Part of a small language model's weights: MLP 640 SwiGLU.
MLP neurons of a small language model. Each row is named by its layer, matrix (gate and up: input weights) and neuron, and shows model dimensions 0-159. Each number is 128 + 32 x the weight over its row's rms, rounded and kept within 0 to 255. Numbers have three digits each. A neuron's up and down rows have the sign that makes its largest values positive.
A block is one neuron, or neurons of one layer that tend to fire together. After each block is what it responds to, as a language model described it from the Wikipedia text at the highest values.

L2.gate185:128169079190161093130121130166147202125190147109097105101188176087135033109056157113116196135071142150113143088136144120134142188168152119175153145120157061157113115160156112170118137123107103092171091118105133118081137113082117143116150103120135116068176160141055114150146118133204116091107146107120112128116159166162132064145114119139097158162157103118102145099066122107164153104111144120175084126190116132118118137130118133166169127053140104124113182132099099102115088114082112
L2.up185:108047091148189138097160063140118179189100099109145157129105109156147120133107144154186125118065154169152157126153079161148119160046136165087203114170161082106119134159132117126132116163148142122151126172140117089198163123131139103132153142137149120097094173091158148087200131027122109127104095127107130126135128136133176163099133147138166149105194164125187060138137143166107162162173097138127121103130162147126114111127143093136160159171190167152119133077128144170146152186122129
L2.gate363:125163126122149071153178086076125098095138135122111101142128175141059122153082144089211172145156141134094115057152153153107137110132162104119077129115125103133132097107159122053135121142085119082125116133117048080116119100128121127142137102175068120151174070105143125145159167100171105135084100126140162090121184095034190112140073160160150126136131167141171153176112135112118141192153083167117123094153150144095120135156103090104133121130124086166098163180126057112150135095131188
L2.up363:172118162122136126126128094099069102181221114087182161148144106110140116129142137083110087125103195079142143094167151103168156092124157129114107134164127085166120117126134186098134153170123153109137136119107120066163153111126175098078119109167163057080134126099076127147169154135183112096131147109131122107121190153114112118156135118112096172162179089109104166105140081116193137110199136073181104132092128123130186097125211174167102111135145112110139174119116079141063132157086099
L2.gate475:189144165118136162153119104112094137161176125109177124135127129100114109096113147135137153181159060200114191144097084149145133118121150153091179159148173141131070146124158124149085133098155155096134132105173098125150068176113125118210100095106155112122107128170161091133178120117112110091129064074050148166145179092124159107106135143177109145080113072137167134085135112087155138120115098146134118137177055133090144105161128118152129076115131192167135120090100169145157191159133052
L2.up475:165136107078150116134180111111178143168144174183155102137080144147115124098106172160172078150128144159079121116168113152123175149147209106107164174178110130082104065145107101146155117100100079126129142134112110121164138105155137111183120166145113168184112163089132148143118125092198064129158111065152111088127145153091147103102126125115061111093161106154115229132116084155204181114148093149185142155162186159114160116162112112127107163164109114082169114136121143091164132133118108
L2.gate489:106139135103162093185141119114113119087121131180074097100173127134128124111150125106119128128122134104165157166165161139130114137144139112136183122114144109088146086110103077099149089134153070083129100197129155136170092138155096114170145190147135118106137115140103162133119120192085093043111083132131131132139090179044104145129093140161160103102175145111145176101144133115126135190150115160100094163086155151202116108150120211123155137074156094129071104147104169050039149083162130
L2.up489:144075177107125127135120108073075112116085162119134109120180135088116162167178154131133074173125069083145097120094188169109073107108089183144110118084129123096131082180150156135117094087133184142103153095145160196155196149139171115114183129100107088135125099101090116139150140131101130156128098117091119115140128195148151093147097070145155083138161146072132150119088178079164109159197129098089111131113121144168163121101081179097105142138195147078160139142176117085090121125081139
L2.gate570:136114054119159139172142137080121169089131145084079130168167139128147116114148048112155162101110072080078106052125136104166133122136142142135115127147159132136144137139159091141031108092144097110169146123182099104112149126085108095109089135115139175193110131075147114139170099128143136101094145150089079111085160125144031158105108123146154116142105092151151147137116105159157122116061113125137159091097128070156164141112135101126138187025133153109117088163136116098170080076106099
L2.up570:154157076099104168112174098081152118133104130097167146207123146107089147067141130150078164145144132148133131159080156140185152146094174130138080208116140169132095052095163174116122075123090116099152159066116138128120153122197162105145132180063136155116126130169165133129132177124140118094149056132089108160088174181136150120109150131113170125085138134172086148114158171160141143115085147157124096153133178125162137091092189135170076116147103132085140120101128200149128119091167102
L2.gate617:152151091133165093181174112130118119137155121078101120082108125141079108148124165132098108153100150108126233105141179106134095087118182129148163184144152130136180159089150185096140108124119128116133108167151053172184117145182124112097141146087151141174145104097136154111124094133107187124113098126100192152144180144119171145184137105077084089120154096160156112129130169126162136171088128126118123088099193190174147075161165109133112140142186136124165157197140150089103195114098136
L2.up617:135155081147126145150152123074143147148153106132121096187123150145114084124086108076165150143126136148201104130047123173129125085110152107145100140129081150127156127131104094084091116172148115105160139127116096152151065126122168093135140116161079109127208156100181165162160141164155051082125197180090133089147126164176124121066129141139191161159141149111089202111176149128116115155172182107170138086128148077145108102103183126117112116070133080130118148155121122098078089078107152
L2.gate631:155168090150128132163121174094056106130163142095160173151171125116119100112172142139134148124136118164127088094128146129070088088147140111125118152107131083193131130154090139078142147079140191104132131102173077115119140082178131116059089176130124130132099159171145112160177067096132051071180111185159201131160116203122150111122125084171171102174144188143107153174162113178094125181069160086118139135122136143126113139130127084158123139075140143143123163159100108089165124155124098
L2.up631:064098120165101109092163096153116116159057129117153191131201128144134181135144170138090144120156106138139079100175134189178143086124172084158109173125139130208125108159096171169149196119142124147112121077187116087179107074105154181084136179133096098092100165133123107156135102101135163096099138180104160134116150179118090134119150084129069153152101150038131128206127139150130118144104186137141159127150157104117115114121166113186128139160115149129109178118095096158146120116129130
L2.gate637:165126128080144144126144102054134129070180114144102151158174157089187110128132111127050152143153179083142133094119160124125161157126159152180100151150104096158143141174175133089148172102171136149163119174166041137105101140094147094081146098157088097184167105133130047124131115074150136089105137121157146129113171172085142116090184161095118112120128171128103128126160129151158183124116162139117186163153136140101133137169168109132131176114124056134029101152160101098140134094142100
L2.up637:143107165114067173116138111155118124146134122150103118086162172124148153143171100151152088090140060143108100084215124115088202137181132201132152154189161148108131143091161156127175173088169174146149111129159087077172110097114173071163119118100174077151122154135089140151202178138108094091067153121087142120130153160103132130159113148049200140123165136147141180147149119137160160073107100127149115177163124112156194145112139115169136144101170120135136096130121091136120121107151130
Description: Short opening pieces of a longer word, often consonant clusters like gr, Br, pl, tr, as in gr(ound), gr(ade), Gr(and), comm(only).

L2.gate25:126094132153081121110203124209168130066066078146185138133174117127073135094148136130115153155170124126103121170151104147119127172177150102114103106150090104146162088133119138105153122179128137107204142183116147104208123114140151137109102127054159165115053111113055181183144126102095140140127104170164075157130085149125118167195137134121126147080115111093095130126112105169124122156115073088163106125142209112122129107105130110135149103127126110092129060138135101110051119106123135
L2.up25:157086179128163151166079083145083153171129118104122186101044140155206121095149141211134094097166115149082125145134164088100097061163079118166094086153125158082150161077135098118117139096122145080105131155182124173148138173106176120154107122094187126152136131046131144130170182134104066132098101125127147201083115073136110106154097139166100159150162134100109147144125099175086164123087089113102136100152158130145164134150146092160128162141106127120073128114112166141132162110138106
L2.gate32:137112160110067126118098126091128098135112093160114118116115142122135106185193153155125098141126092107091146081120151167105104130125050159137166116184112107129129118195166128115154117121088145164217155119151138116186174082103113135060100159111168064105138147086139071172152125083118131150153185164116093108130138142092099113113169085048116079146160117095123174074146107142130129161206153119124142101081153139100116126156138099053156133120174203189112131149160153103119098104117115
L2.up32:109166189080107147143118126189160118127097135131139140140125122110114139134113077203140134167111125164168163074150098124024124166136117123159108145150145187133155112130143127148173099190113142148186144169144101139146142117133104088163132078080117139116129148092126119123164200200174111150132154147132110088148175144113076123099101157092137144116186137135207141162157131171150163083168099123157173080115133174123100138129166072133201185148151172164126154120144095107146166054152127
L2.gate213:115156202067124109076164047116159151085152130166118176117130061151079138114107121172147142127125103190117098107115151131068070176121128098151120150125134096110140101069098140105146136169097174083204121099098112104141153121134135117090068094189133149167064109098100146139134134142175045103158151177104091133087095101094135106101118104121154088130093162160087154129067125171187144118158139101146128160142152140077121146140162124169079143118132120120100088079171153098139117161090147
L2.up213:153142150129168109096176116130142179092104107077134063176150123045146183178118134195075125149099034135126116144091170143113126064151158148150084138109119119117161087127182140141145109121074092133147140122126085122170228115104145153165173102085138112128107113124123124157104167080150106126133101106152131179093131106093136137166097168124135168154132138157124139169155105130101127123136123023100147095133129110114176076087199128150122161105084146083096115139130085141086095080118132
L2.gate358:132101164105109113139138142137133082139063104093139127125159136105119129166110110079174115126105165111124116146151139168123130108118131083111075182111125122119133164163111156170120143144166200127178078130095093080182146076103104153119094133143123149114113136145104128135115137171166185123098131148126166124147137237148065155118108159068133168168154108135073121196178065101089103109145168135147194108127156111163122157166130124143207023121123183124163122117087115173118155103149184
L2.up358:164097164103112105143081100130143125172141070142150133180102117137087151114106142144196127128120143127116176135115093082106192194114083151114119105126171151070060138113125122136120163177126137206194128141141140139171197083078136101087151110143146163141093121165142121110119059150136142135095150119147134213148151129165150122096116137057144155118067105163113107164177075127174150140162113168134156159138175151136133180168151120113066143100054158156134098114123154186107079112123142
L2.gate364:165165122087131138110122136140174175072090162097099141110115096085091158156124116164087112144096115136097157119117121144133166149046144067081051105149156068141204139119084124130125069107140115066126142174102142106150146092153133184150148160128157087171137143116146106096087173171115094068151120145103065139118076124134128162147101140114076120155168147125102245141156124187114167119108109092139135121113125101122176122158105146165105141086081121125160110161109120153134128064166179
L2.up364:185087129145144084140176118105104160118118125102119154129201074103145142098112114122129139154147084091118096121102119099131040092121082136090115133134164138080156062144079166097096136047126166139113112169150128128081111084140155074125130074141166113171136120119095105066093107106101150099151115123165079162117126181117128094121122155104159118168129087139121130181105072137138117161096138137108101136121202098186106089153103135101107152155086120059098048133134228135141080110118135
L2.gate569:112209121076086132195096187132134143123142166093117175080129112104161118115146126103120076177067126166084122151046110089133143119176161204154141053138155154155088190113149114111117148127104104125158136084180090142163136153100117133145085124057163144155128107094088104110211128091105107121171123184119149151096144105121146163144046083177088106142126096167111162093107120114106141167106117083112078117113104211128104161124101122149107161095130120114106111149117126131131119127136123
L2.up569:137152151081149089195147144096116082121175157130154140119155166107070114092146100200073119212170058151119142085110108155134103190122125149155082153145167144038177084177092116113144112147123137098126167141060097154141140113114149167057125124099098136157122176146098104127094122107118126158163140151163115129093151154135089148110135147110120114053101123132099148151159101156110132089176091104049058178063107101138122089147145115085100132151116115120150080104123125102133142136090156
L2.gate607:158151149105085106158131071078169084091082089093209150144138136115140139150113125149154180130127101097128091131136090130075148093093152142082112130114092103056076143068087094136075071126112159110164146163116092109168154092164127144119133179125155134202109131108138081152098193090145080099162122196126110143115165144077102090137130143089180102135188115166118148135125092143087130121112113131165166096158162129119144084101142107221184107162089097096109117118155110151081119109157112
L2.up607:094089179122163110079153122100098122130101131098134079073161150143139083133162118184114144153184143192216155103142134162137121141124090166134118140078186085142153089147199168081154123123126106087137151170126126083098183152158132118103145114103143044136182119100195118116150135102103128161128158138070115163083104089144177109122164094127129197194171142161108113132126157097162169110159089128083183110139122126129130146128097075144139101155140155135108132169139056164147129111078088
L2.gate628:141145105126184063132128135127133138067098104132059149156240135120164120142103111114168160135166078118126104102131157144134074148172143103085131130134148135084172151154164165079155100137159142142176142146088120104158163070185070122174166178106162132160183152111117092111168113130184138087143177148139118097069161174161122138111074163161150075183098115101106105153137135133110097174092065110105103173152105105136106145097168143154153155094124095116132154066092110117144120103168089
L2.up628:119081132143089103186128112071090083168174121134133158187127167140153127131147183113108076167163111127151124104176167125153156100075127139094101154150174115108194161143133103158134130106086124116123130151103110063140150144121096098079165119132134139147144094109098094135223193087136102150133111195111145168107161126109118196146137180188118173192148115118062173165066111153163148145118128143137101122167137130090125152161104144163153121199145138127141136056139071167085134135079142
Description: The "of" inside organization names (Ministry of, School of, University of, Museum of), plus mid-word pieces of names and headings (Comm-it-tee, H-old-ings).

L4.gate180:189133179140124130114111151112098132112152130119129129130150126108100164124153167112048130138098086098160102141078110152135133137188156092125068137138082094124172127121147145068141111114139165169207096098104151123172190146114071103129119107079114151166078137171112102143121141144141165074114080157122108141142092165092134124048079048121157174146121147181167135124163075218142157187165142145104129115143152102082082144126113109096116083114054089107117148124090115102128109075133164
L4.up180:132151199113101176115071140122131100172177141123138115098130132119130178123151175127098138163098138102103117141107115152121131154186140141135075154110114162103114111125161195106120150089177198163146130097112187121128151178104093091083116100083138128159089125127080120161098142165123153083073150169147130147120119170145149124070078049130161124095093154123162144093171117181143157169183153138069126115104138109077044147150047137183110093125092071128120098161127135145159138165069150
Description: Prepositions and commas right before a place or institution name, such as University of, located in, Hub City, Lasbela.

L4.gate349:137109122132100127095133081088144119089141155136112135074144156165169146134149084107082146170164146116120159094052111129131084064126160169135139137109086153092144140191111145133100085148114122109132144186093155124123163116139132128142149100120142171069152056181093095165138161150146104075119132099127109165164167150149133162158162152113052125076073133161156133076185135116149088163072106134094155104052113137153071129117074105123155173139164159112135118078143162060144198073092146
L4.up349:132101104120133114128145121055194152114131147112155177066173179174162097142132155133106181161098132084082113079088121137121112095104101147139158141135069132096113176142147122165084133167085176111142136172171133136132179074134146139141117136143169149095187097127157076134160150137134118133115109170095163190156171107189133154149130157098107125115152111169206074137162083122143069143099122121094166126132148149231108140117080165093126175137180203131138135144166126110082114098135160
Description: Fires on an s-sound fragment that begins or splits a longer word, mostly a lone s or S piece (s|kier, S|ingles, s|on) and ens (ens|emble, s|ens|eless).

L3.gate62:170134138141118120150143109111102134089111105147120159157020175175156145131110136127099071121163116119130182158108149116142132152128151109105140189122142121130179095173121142127152160132103125141137123077104183124184169127141138130134099109162139090137174125086122167155110106117107103170132137059131161099126107140158149191113090094143183146077108058117145180110148184172125025111125129099167157178069085095146144148182142144124087142082150185145155113117120058128165184129122195
L3.up62:146146138130112216155116072128090127123126140144104184175139195110156123145154147119145102061187168117110145175176131147113138048158127112084167146083121150068123112114088109128140173175094133116122100101066110184140140124085159092170129080158154056123171136119153173086109074143139130115108131134108177125075158156105126169123075134132146151074126164134181071105137129133111160136176180092144115155081116132178167141106146164161144121063109183138145166107146107166098169153124155
L3.gate74:144043153135059151145128142141093120111098104140127126089113121149092090164170107165118142162151118125218134160152149147183167172114124171177151169120192105118155183138120147137139138127093130098133072161128143190193177080140169130106184157124174076134134148115196155057153113165136162189109128133118158124097060090152157141066133176126116111128140147091132144122125112106124185155107148087135155115153114132158168146093062166155065170088140118107165102124150131069119106140113125
L3.up74:180122094159093168180079128166130190141167109107077141105110121153144122105184131129118123153119122125085169095140123115128143149147101136190138152123083147145217107060129113101166166184124129181170111109134131155128122160174154083103065122119145157153148109172058086197130062179085085141130104172088066081174119123155122142183107160138155124103088154121068148072112148141124136132106169152152132134160083097120123150124119178133121132135149078120100130168106053148167112080138147
L3.gate157:159135166151178080102133143146167115162090128120092137140231156178162147112156162109122195153192151092169154136126158155178105131113131143144108074106128084130191146166152125142108094091132082098141140120121114032120116103148149143139159087164142140069097137120144113123128096089124090128093146144143145141158148119103107115108157167134111103156089146137122138086168112136124153173133113192144200062055114170173100146072131138060150111081132150105120130079110081063120194114137135
L3.up157:157134114136181106123137128069169187140107130116074100128142157177156156119148173127137208112197123130176150100104112098184120138090135160136140084130134079135197175153128128099089092112100100103093168154121088081092108086159159148147152089171149137145091153136099081117153146109124092147064095153131132091127144077132103148143119144085127111132099105172163135064156080123122157185149073173187125090099156106160106169073098154086126150082089131134122136107129095089153203058137158
L3.gate185:113097105140115154189175122123141130075172137149136156098140178189164080120103105135170156103138084089087211100146127162135076126103088120133194138114150143121110121205168120210171156092049100127103130109116129126137136172070109064125128092201115136107136184099104105113152095145141142139127115127114174117174118206125085140114064153104083130105162084113150167131142137134116140135142124120118119095109168173156114179129118101134086138151149130123137093186154074086128177165079101
L3.up185:176102136170075124187182123080183133116165120056158116089129144132144087113118071158120113095118087171119197119104156162150109141074158099117168138108117061123160139149189128159131164142032135118146141127128102107141162138132123093147127093173110115142109181077086103098094107145163128077149126091118125136181112221132104138177075143125112167149128119124128175087131133144145112146116136073160111090057113187172112167125140106116082172137130173158134139161104066123165142091139148
L3.gate277:183114178153131105158042102075114117159174137159101148128151136153105059100122120111117064110115141099124127095095098117182085120136154131094124158151130149118127130126142119133175152145093156178151079230137113147107091111114126148136107119168099144200132108068120136138093088119164102113179107096119180117141151139128107113136138116137094150108090151128151202171099174114172061139095149082152097101079181122178076112166167149120064181060106155117165130171145081130132143156120170
L3.up277:169037168182153094136123119114161135126138113121167199124158100145124169100174147109067118138070184147136165123079116187102163095130146147141089132154134119167178172081128101087136092172105187158109110163096151147162121173130139150144126110078185166156141085104138059122079088113162101139116086098139115122116160177138110132121143124146138190151067110129079145152187094145114122140099170146106125130099143100133114043150130145154161153128151113090187154120117076127076153133067160
L3.gate354:175105120156143153114166136119101134146163131152115156097116170101203106118130128150103058170183079115120136140154171164129131115132061097111144125089132056081096116134139087135159137126143126145190095148090165083126188147125142105065114106124174122082081091109100181128139083056098184085109146140164131190174153168154160166153168102145129133100086127135080113101112169128139083086124167092159103098111147154142138121101108140128080047132169102100177120136134136134084178114061081
L3.up354:188144103177116108119146050110206125167157074192185135052134167134119143081159132131128113113138130093165209117076076155165119156069153172073163154129140093136147107103099134181142232084108151132104142145128140143147154103113096135129148117124100120171116155162113141127111140138121108093157112166111175081168132141103126125101126122104138119133134073180121121074137153167143100074160122086170154112066144114192084130142093114124071108148080139160116159158093113120144111150098091
L3.gate372:151145110082118129147144152078072182116151117131155180157123121148112079157144080160131088128149142139108183158134110217128149057075115137107145154086174113148092175145117081142159121155082169079140096170110107147129169054146187077068144105106143089158124152138119106137108101101115128115156168144134204095164120122083120158085153144095105117090160147186153078144163063181087059089071120139150112118097137127147107095162098124141109117138152141164124082124164090163157084114107119
L3.up372:115159169074122150111145088089096139109160163140117101134152079108159099168100106136119085138139144113126194148161123169131124089153144158170084109117144168161066205139087109169178158130112125134119124190147093152100126172163161129134125138150173072192124222103124148095144136183081091110138117100154152124135079115061083114131110147146079148117128063171134145159163136149087135104065092131142132088140106157074090081134085162185075132102141168111115154196155091124134101122135086
L3.gate508:173142162128121158083173106164091090140151144133142109135112146146163114132148145113150123097127140074169185110151124131122095150135114087120120098118114120144125176102138089211127136116114157077180107104168117158117165137154154097130141158126131100131087142133118162092052120105147141133101107098120147156061100160116174128134158141046136111146145088076188103078097181165133110160209072153160144088165177120109157110091185103162091038128124098154098132179169100070152127141066065
L3.up508:140095157118162128174174094143087099087126175090102103146180125165160123115110161113117159160165166176179128134130174207121144078113158150148128144084058101177149158120166116148158143102172147118188122129165105153115096079103147042128152146104124085077114131122119111101133116155133095160105130091181148123135139152130093061146159112143160118143121153086206142098131133104064140093158117110129128129137185119133133144118197119118119102034139157061155080083111079088136100104077112
Description: Short word-start pieces that begin a multi-token word, mostly s, res, ass, cons, as in res-earch, s-ensitive, ass-ists, cons-ists.